config.toml
head_dim = 64
norm = "layernorm"
positions = "alibi"
qk_norm = false
tie_embeddings = false
init_std_qkv = 0.0235
init_std_o = 0.005
beta1 = 0.9
batch_tokens = 32768
MLP neurons of a small language model. Each row is named by its layer, matrix (up: input weights; down: output weights) and neuron, and shows model dimensions 0-223. Each number is 128 + 32 x the weight over its row's rms, rounded and kept within 0 to 255. Numbers have three digits each.
After each neuron's rows, "fires before" lists the tokens most often just after its 100 highest values on Wikipedia text that the model never trained on; "fires after" lists the tokens most often just before its 100 highest values on Wikipedia text that the model never trained on.

L6.up80:098173127062107094107151174122152104138171129167092132105114103063099081045168129066139136122155125125156155153126159174153242097115125146156174080107152162112085106138166093223142123110078142090160128145131107168138133135106051056139131141097154140153174105086169113099113122149152101097141159190167128115119145100110074129068112124160146119097121149152094158119141138119105129133157101152130150165126165112136142140173137098153133130052129098137153128131098124140201129113102120188166125132062125138071094087106137119134139184147061098109127187113100120077095124109095124184127080174103097152087130156124094099126120082125168144103138156122081082124155141145156070139188
L6.down80:047095182065142155115157143135104108134179120115156120058105142170131126095143100102139120148115213137162096103101140096145150109125133169158124113092110145127121093089121099116115183096196180147159120096131095058106150117094125122155145151166161121168146109118191118167142106134087159118067106171158059181097132129175182144121097164104176107140102123101089173143128178161098130064166153174152170181126115053138166158103142102127106173064097049115131075125101137131139096159093129110152143177143149134098114099092106149147095111110139088095104079117143163123137077137138119184136184106110095165091156123174043099113103129139172123158098075082143128160135116143156131150169
fires before: "0", "9", "3", "2", "1", "7"
fires after: ",", "2", "7", "9", "5", "1"

L6.up550:143186106146106144139131132079128164094153141143081114122089145121135132120099081064102170118183136161140128122103137191112148148092045131135098114133123125169081177176137050136112100154187128099063211133083132156111110134127075168142148157132177146145122182105166108102157108177111119084121141171160130117116197081113160149100142071143068125171051074139124122142135125144089154115154106108173137168086174170093136092184075163109144070130121110121142079145112148133139149104151168095148140154126117127143085105132100149163118101162128115141118082183126157054105109164100150117128183123126106166052118122129088092117134039138115138172145107138073073128137150174137107153180
L6.down550:103141087195101135190143104128085140113114120149100092150078174186120110145139128142145183117118118131115081113179117206114122155147154102136153131130098135127127110099100095040111124142144104172118141101100041096122099104088139154165178129140152141085154155121088116138070087130106159095113116087114171152134147172174095092189165098142160150111095145126103166164106092195132145168142086103157134133073141142081118119103154119123117164168118122098193127160138113120081100099077195078124161151074152111134168151127155147099089095153104114118097176166118203132134135196161182106150135049141075142168065183114103102133096073162125091179132146089106168125146118096137161176133
fires before: " |", ".", "0", "8"
fires after: "4", "9", "7", "3", "5"

L7.up870:108042149111136124066177120154128132122159126131125191119118137154114088059157095109118179132163156127177147229146134152176180124072130082198098117146139147166101133133126131124093134168166144123113150107085103138108116067120080125154110145133190125162127115077184108110100158152162106086128148136147062097049159124093132138111143118134062117126108064150125172180105130180101089154187143093154148162112129116085114109181175168115124151102065168117164131138116156115163081109119177111134132162096185084108136112136099114121147187124128086097110081120097138093118109160125105113183096153126092171141116158190112140151065112110088183126125131124131062144110134182155070109165
L7.down870:098119143131084125150124171109159081151144091166113101133148127141133129119074156119163184115126116121126126069088117116142128112136137094147115046125088165100121074065151126169149156102083134168180161128071103149110187111183085135106166125152117122133177154138123113103135110113141187164133165104127142139132112139140121124167084151125116082088127161148155141170129127140087109118128120160115162132086106145088133119157166112084078132126140139165133085159133131192119175141164182131099137063182092138105109063122080144056158151145096170158106131154167187154077141100063149193100116059122151143158144099048091127123217110175106086121116145198130115204158135072165075137080
fires before: "1", "9", "7", "0", "5", "6"
fires after: "8", "9", "7", "5", "2"

L7.up427:137111146163129139081164126128149076137170098121126121076098137158140099186090083145148122162102127083138157155134126086132100159134150187077052113140119174125127216144138132094120177184145170135164117146107133125131123122136139140083171126153136129135107121153162141091047143090154097110133126156138059097088145135158090187111123131081136131131115066201135123191104126171117094104160189156129075117126123111112140125129157142095136185172116132118104129099146168134149133120101086236156161118136192114128129153121125076069111175086131137161112154131146120117112085128131162133106090122095168153112123158122187124181048141137178160146149049048138101058137152162063128101158
L7.down427:123195130134115123045170089082097077155115072164127163096079126141154153107134138128153070119128176096121111083097117062103126145157124129096173182077125117192154150164153120117162144128080121158114150181106098144066119112128113102135177127133101114161120061096167112140172142118115135110122159104102090126100118119163128106159113123180105171077100110116175185085100201186117115217141133159102174131192131093118132156184139137135054087104153103064164125142150147215124152128113124165107116106157163102131075092139126112086120127121150076137128082093093161115099138143156169136139092118155085145116139137158116133112157141161149072160178111081113206095192099133114148132118
fires before: "2", "1", "4", "9", "3", "0"
fires after: " ", " Ad", " August", " ad", " January", " November"

L6.up853:123145099049209128127203101097135107121093088127122183138101126120164130178112122132124172109164152058109146166152075173131070122115139148160064081103154126154118156120135045172089121184109114107157113166106165086128122126112134177095073129163129121100134135136107063192085203098161150116135120101147082112112132154131156111055094171131177116139158167164097150132152086135099180100156143077117158104152114138097151111139138092106181154147145152156173117139141184115097112135112086191115145132107160125058129063160117148143104157124095080142171151143140110169110111128192110148118151141098125139110082094076110170110169153128148158121098136107053184116066086095143143112153
L6.down853:148094127153127066094142101166143163145160125115108088134160115084119156155204133156162124096157129129150108123137082161129052193119063081144172135158189130114106173086146155122119086118172128056126101109116112082127061177142139120146126084158090077124094108203175180086130134152122067120128109144139156115182114084162153162103150160175103171133157156135061125161120098094112100112175127088147042136102054129177099148126189100098132112148086115124128116093119122119113118108177102086137090153145119119126195154099137101151114073067167153157155142127106115099121184123159117176117123138105113076165111136127088142162181158108155082115110123147116147141171127128182156205152
fires before: "9", "1", "2", "8", "0", " "
fires after: " ", " in"

L6.up471:120107112075146122087121154080161138131167163167089232121156164141152091081141098124145187133196151099135099107095095092145143106105129116157134174129135160107129178152161107141108135175134197163113142153138120150112086142099157184115151099071179129099112151096136118160123102125126165137116129170201121095052184172150128164089122089073169080149103080206112133110137134083132144110143103139168083154097153062180126054158125117136142157114085148108155111123136105164132097092113162161104132136158159172070088109089140132132223121149086127117106168183107118129126109117128155144144070148118112169089085106163143111111132150105099138162087123133044122089121146086110117059154
L6.down471:100079172115100102116096166149150095128120103138189142092122105157102138132110150129129134131139131113135143160144130075153107172161099137243119073134119120116109123150072143104086162088133092107207081110068128075137113120119178086150169129171131147151158158144158128146152172149158155098116060114146083120075149123089114162126143161153125143147029115143120152124139088144128155189099174130117116099096118109107084155186176137141100169109131101135109129121142156150099080105139154181158109099103137058162120174099135178120201078089113132143179080126179114140224166172133143055115100167138115087066113125119131216118140119164132131156151080098136136101095137164130102125140
fires before: "6", "8", "2", "7", "4", "3"
fires after: "9", "8", "inc", " Los", "r", "0"

L6.up322:109078125106205119130132127135107138131128111192157177129114121138156106163103104108137171117122179104106157134132127110145130103147122114113155137094156095085151174120141131111064165196104148059127113155066160158118096034108109129091170125170098105162149158111131109152102121157098147158132156166145103183152129115132087144069154135061119118089109117171152132146203123157099136147156156138104101086071069095148184173137137054124117124156134166154165093146121160120156121142139106207084150133173140108109106090124189136179120171121200135109192159101079120129142171138106125224108109119077124089146089110049107193107151170155114136119144152120194135094123099120134167087134
L6.down322:189129041150137057073074101111105197120107148129083195121146108149141173134134114116156118104122113086149086124135130136132093158127141107178138122147116150117157131110144055129113117119112080114191075093184173121138120112121181129169137157155075138085101095144099147093104167114113079098165146089107174147118163113177116119172148165139115154143132131172062078123166156132144061096150139104102104168096133125193073095105165134171140108186077156107086174152106156159126086144126166116094117097087161136138131167130151144108130104080140144171134102100126168155123143157164168080139147176189125131161042128089097114129120121107116099150154133135102135175107040163082200147154
fires before: "0", "9", "2", "1"
fires after: " ", ",", " January", " |", " July"

L6.up858:096160123117087123166160119106113097116179163091123172103146112112090126054176077112068101099167104133097147138135135127132188204040122156148100061137133124162117152182147182134106106116107124166128157128103140161087093133119113143090104112135125120163163087138159100093100150142115142130104182179125119129120220128097107108127165112176108159135090118087105074153131168098111073122158111151150136185159155133134106098173091156219165117103077120166086136100124110100158140128116131140096125163130180131131152144145106064152114145123158147113125123106074126100124111177164156152162070141083120196079108245120165091140110113168113123077073161118166165154148168169129088150143
L6.down858:074069083134133115153115166107170168154160105129165070140123136192110114118116137146162163135093107113121112081133117182226169123156197109120093154175078127148088101063195152135117141150194131141160117179137126124171149121132191074162136120198136104112139095130103180135138150154172104081116088116174153135135125138173141063110128101063141091165139154069145127089107086174125096103118068101108171142103146132151080146074152125107105084128117063112159129182081173117135124137153118138160139164118081115105112137119144153085118076168104120160133133080137117113105086142098100134127170099163053043114164146114089167119122102135123163140157101142094136138081181120130171168120
fires before: " |", "0", "5", ",", "\n"
fires after: "7", "3", "4", "8", "2", "1"

L3.up408:175091109105118153096121089071203101122123150140152124114105081150131106185129134142111137156176160143125130155144154053105111105069144124141102136094149128077144179118120116159020144119130069101142097172119167181087135102105115151132142143133152133137115118106137125166102150140169166123139121091177076119138144105095107125116133126144135126191132142180138134108127155144068139112171180144089147124119132091096133209135105154142217104148177189126183118137096134122098132120130102214087167118102150082082045025136115167147138166129117112129170175132108106140118152134122130179103127123102108116075126091120141183126055077141168171193148102120177120104100094145146071109117
L3.down408:126132116161054171067215096064144115175144137108112136075143088127130110125164097124119120102105094114116074136162102121136096109101119099115116154095113165158112121136113107152135142174151087100171129161148107091179105137052150154117108117206131171081138114083130080183178151130109116082124171167136090095152174151124091172143104082176172140117094127095126158118170169093152138136144089125112089141097073132134185135120143171182166073151143158065120154135133150150092103107057148141138161158137151133070178101180119181148099121143196114137170102148103161118060084114173151141143146147131119141102083141148068153140109161064172078134100163076111178133121090168114160162138
fires before: "2", "1", "0", " the", "3"
fires after: " ", " September", " June", " February", " October"

L6.up848:123074127093228166117172101126113115153110064146140136148142147130164126149094077100135187168143172101089122160112129082180129120195112142122206157091126136114115127121131156147120143177067143039099133121104224131135161105158102105093150144122147144152100099144157165171103112164127164180153102117079093162129098159127125151088123123072132143122107215135142125169113133172124126103137170149109109100129107086145164178177098158158104149135159171131159114113117110133118114119132169172071153131140133080103182080178180175140152126118162113127165126076120131119122175125132096186150100164102082094125171081051086163053151139161080114128102134117173084085132150098147121098134
L6.down848:087100092134068153125143104166096150180110121091100155131131175128142116139099115119192117099181102089115060179128112112164076128071147140140113142097114153148161162128157045140084146124143146128175102146098119164155121142121152164130134073125117157106158086142127131159125159153103116154150108145172133118126242099149122066095127157083133123104053065109099131156172161155103129112143089111105087125083163088099110098159081122131101133108142148098099127133120157173129089135124102099130147092164156145128129098136102187166086159067157114156170173137137117132121148142166077098196084190190155141118118150097140087137088054142194128139197171112182132075112082152137188078141
fires before: "0", "9", "2", "1", "4"
fires after: "–", " ", "8"

L4.up749:127113116021121139047168108123167156179171151142108223131074125135124086124139148149091132115137143102107160186124147125116149109089097087118111076124144149143102178110158071143120188136134145079115154116101149129104115155084048094146144129127156199162173112078127112160134183167137068175157094145096112125135142098049174110073114159148130143123135074227115145093127125095102133145124113138149160138172132116156164129173118154148118118160082176145147116103120135162139120110114111097175146143149169144106096102135106123141119127118113114124113087166131152134172132128089104147105064152171122144143107140164040105109049113117136115125121163193092035152076114110139122143167
L4.down749:122162170144109173195097141150107121144086155167144132150166106148098169136147146139162159143089208054103077095141146119208129103078171077158126158101068144092118175082077077083127103133153152143157147124125163153079104088096105090173149126094139119108144118140140096136162127154114157129082154117112136127125150109102181089148033137146167102094112190120197122106119159074149165069097091119200074097149138099113089131145164121123073128095136163132073095145140111139179129143109121123110095107148152181138127074162069122115148169158107177090107126152147142144153182125102176145137131108129099095134147138170111126109134182192022101108127110121184133118135123139093152117114
fires before: "2", "1", "0", "7", "5", "3"
fires after: "0", "3", "2", "5", "6"

L6.up859:108088136072142142081140124092161115088142127160103178153070128129158115121027109051107198185171187137118153154110149178136151115117107140107140121129186159126100181130130100157087200112098114196123153158129130173092122113140100136060134048158164102122096101105162143134140131130132128193144134120133144156080174115139167143100143175070127078159089121199109165149110135149119117146120131188095102132122133121122139097204104108116104095096103112177184073116142142180175116119097161130114166138144183175085076083120118124144092119184140105151186116108114104119136166086128111179087113126126135133160120123169122113115102039099160091142161136107128094135132168112137093070162
L6.down859:129130153136103164155143094119156066110129128141149142099165115120151146094087163132117092093087167204104118157098152088157153150166136109172093112130141075112163107110125051109163111123103086151173089101142112147074128144133124148152138157123041165109153089204132074197124173153133133166091091126167100138103133141174088111091084129129134138118069135114164120166099150062159162162140201132118134129142092083142125174170122106143137105113141139123140119129052150118115076104103186167135156128121103134143135099142144109211117151132157110196142186112142053148126126174114134167180124153101197115112095161119127105134116068086175079153179167114162110124154130031121159077131
fires before: "6", "3", "7", "5", "4", "2"
fires after: "0", "9"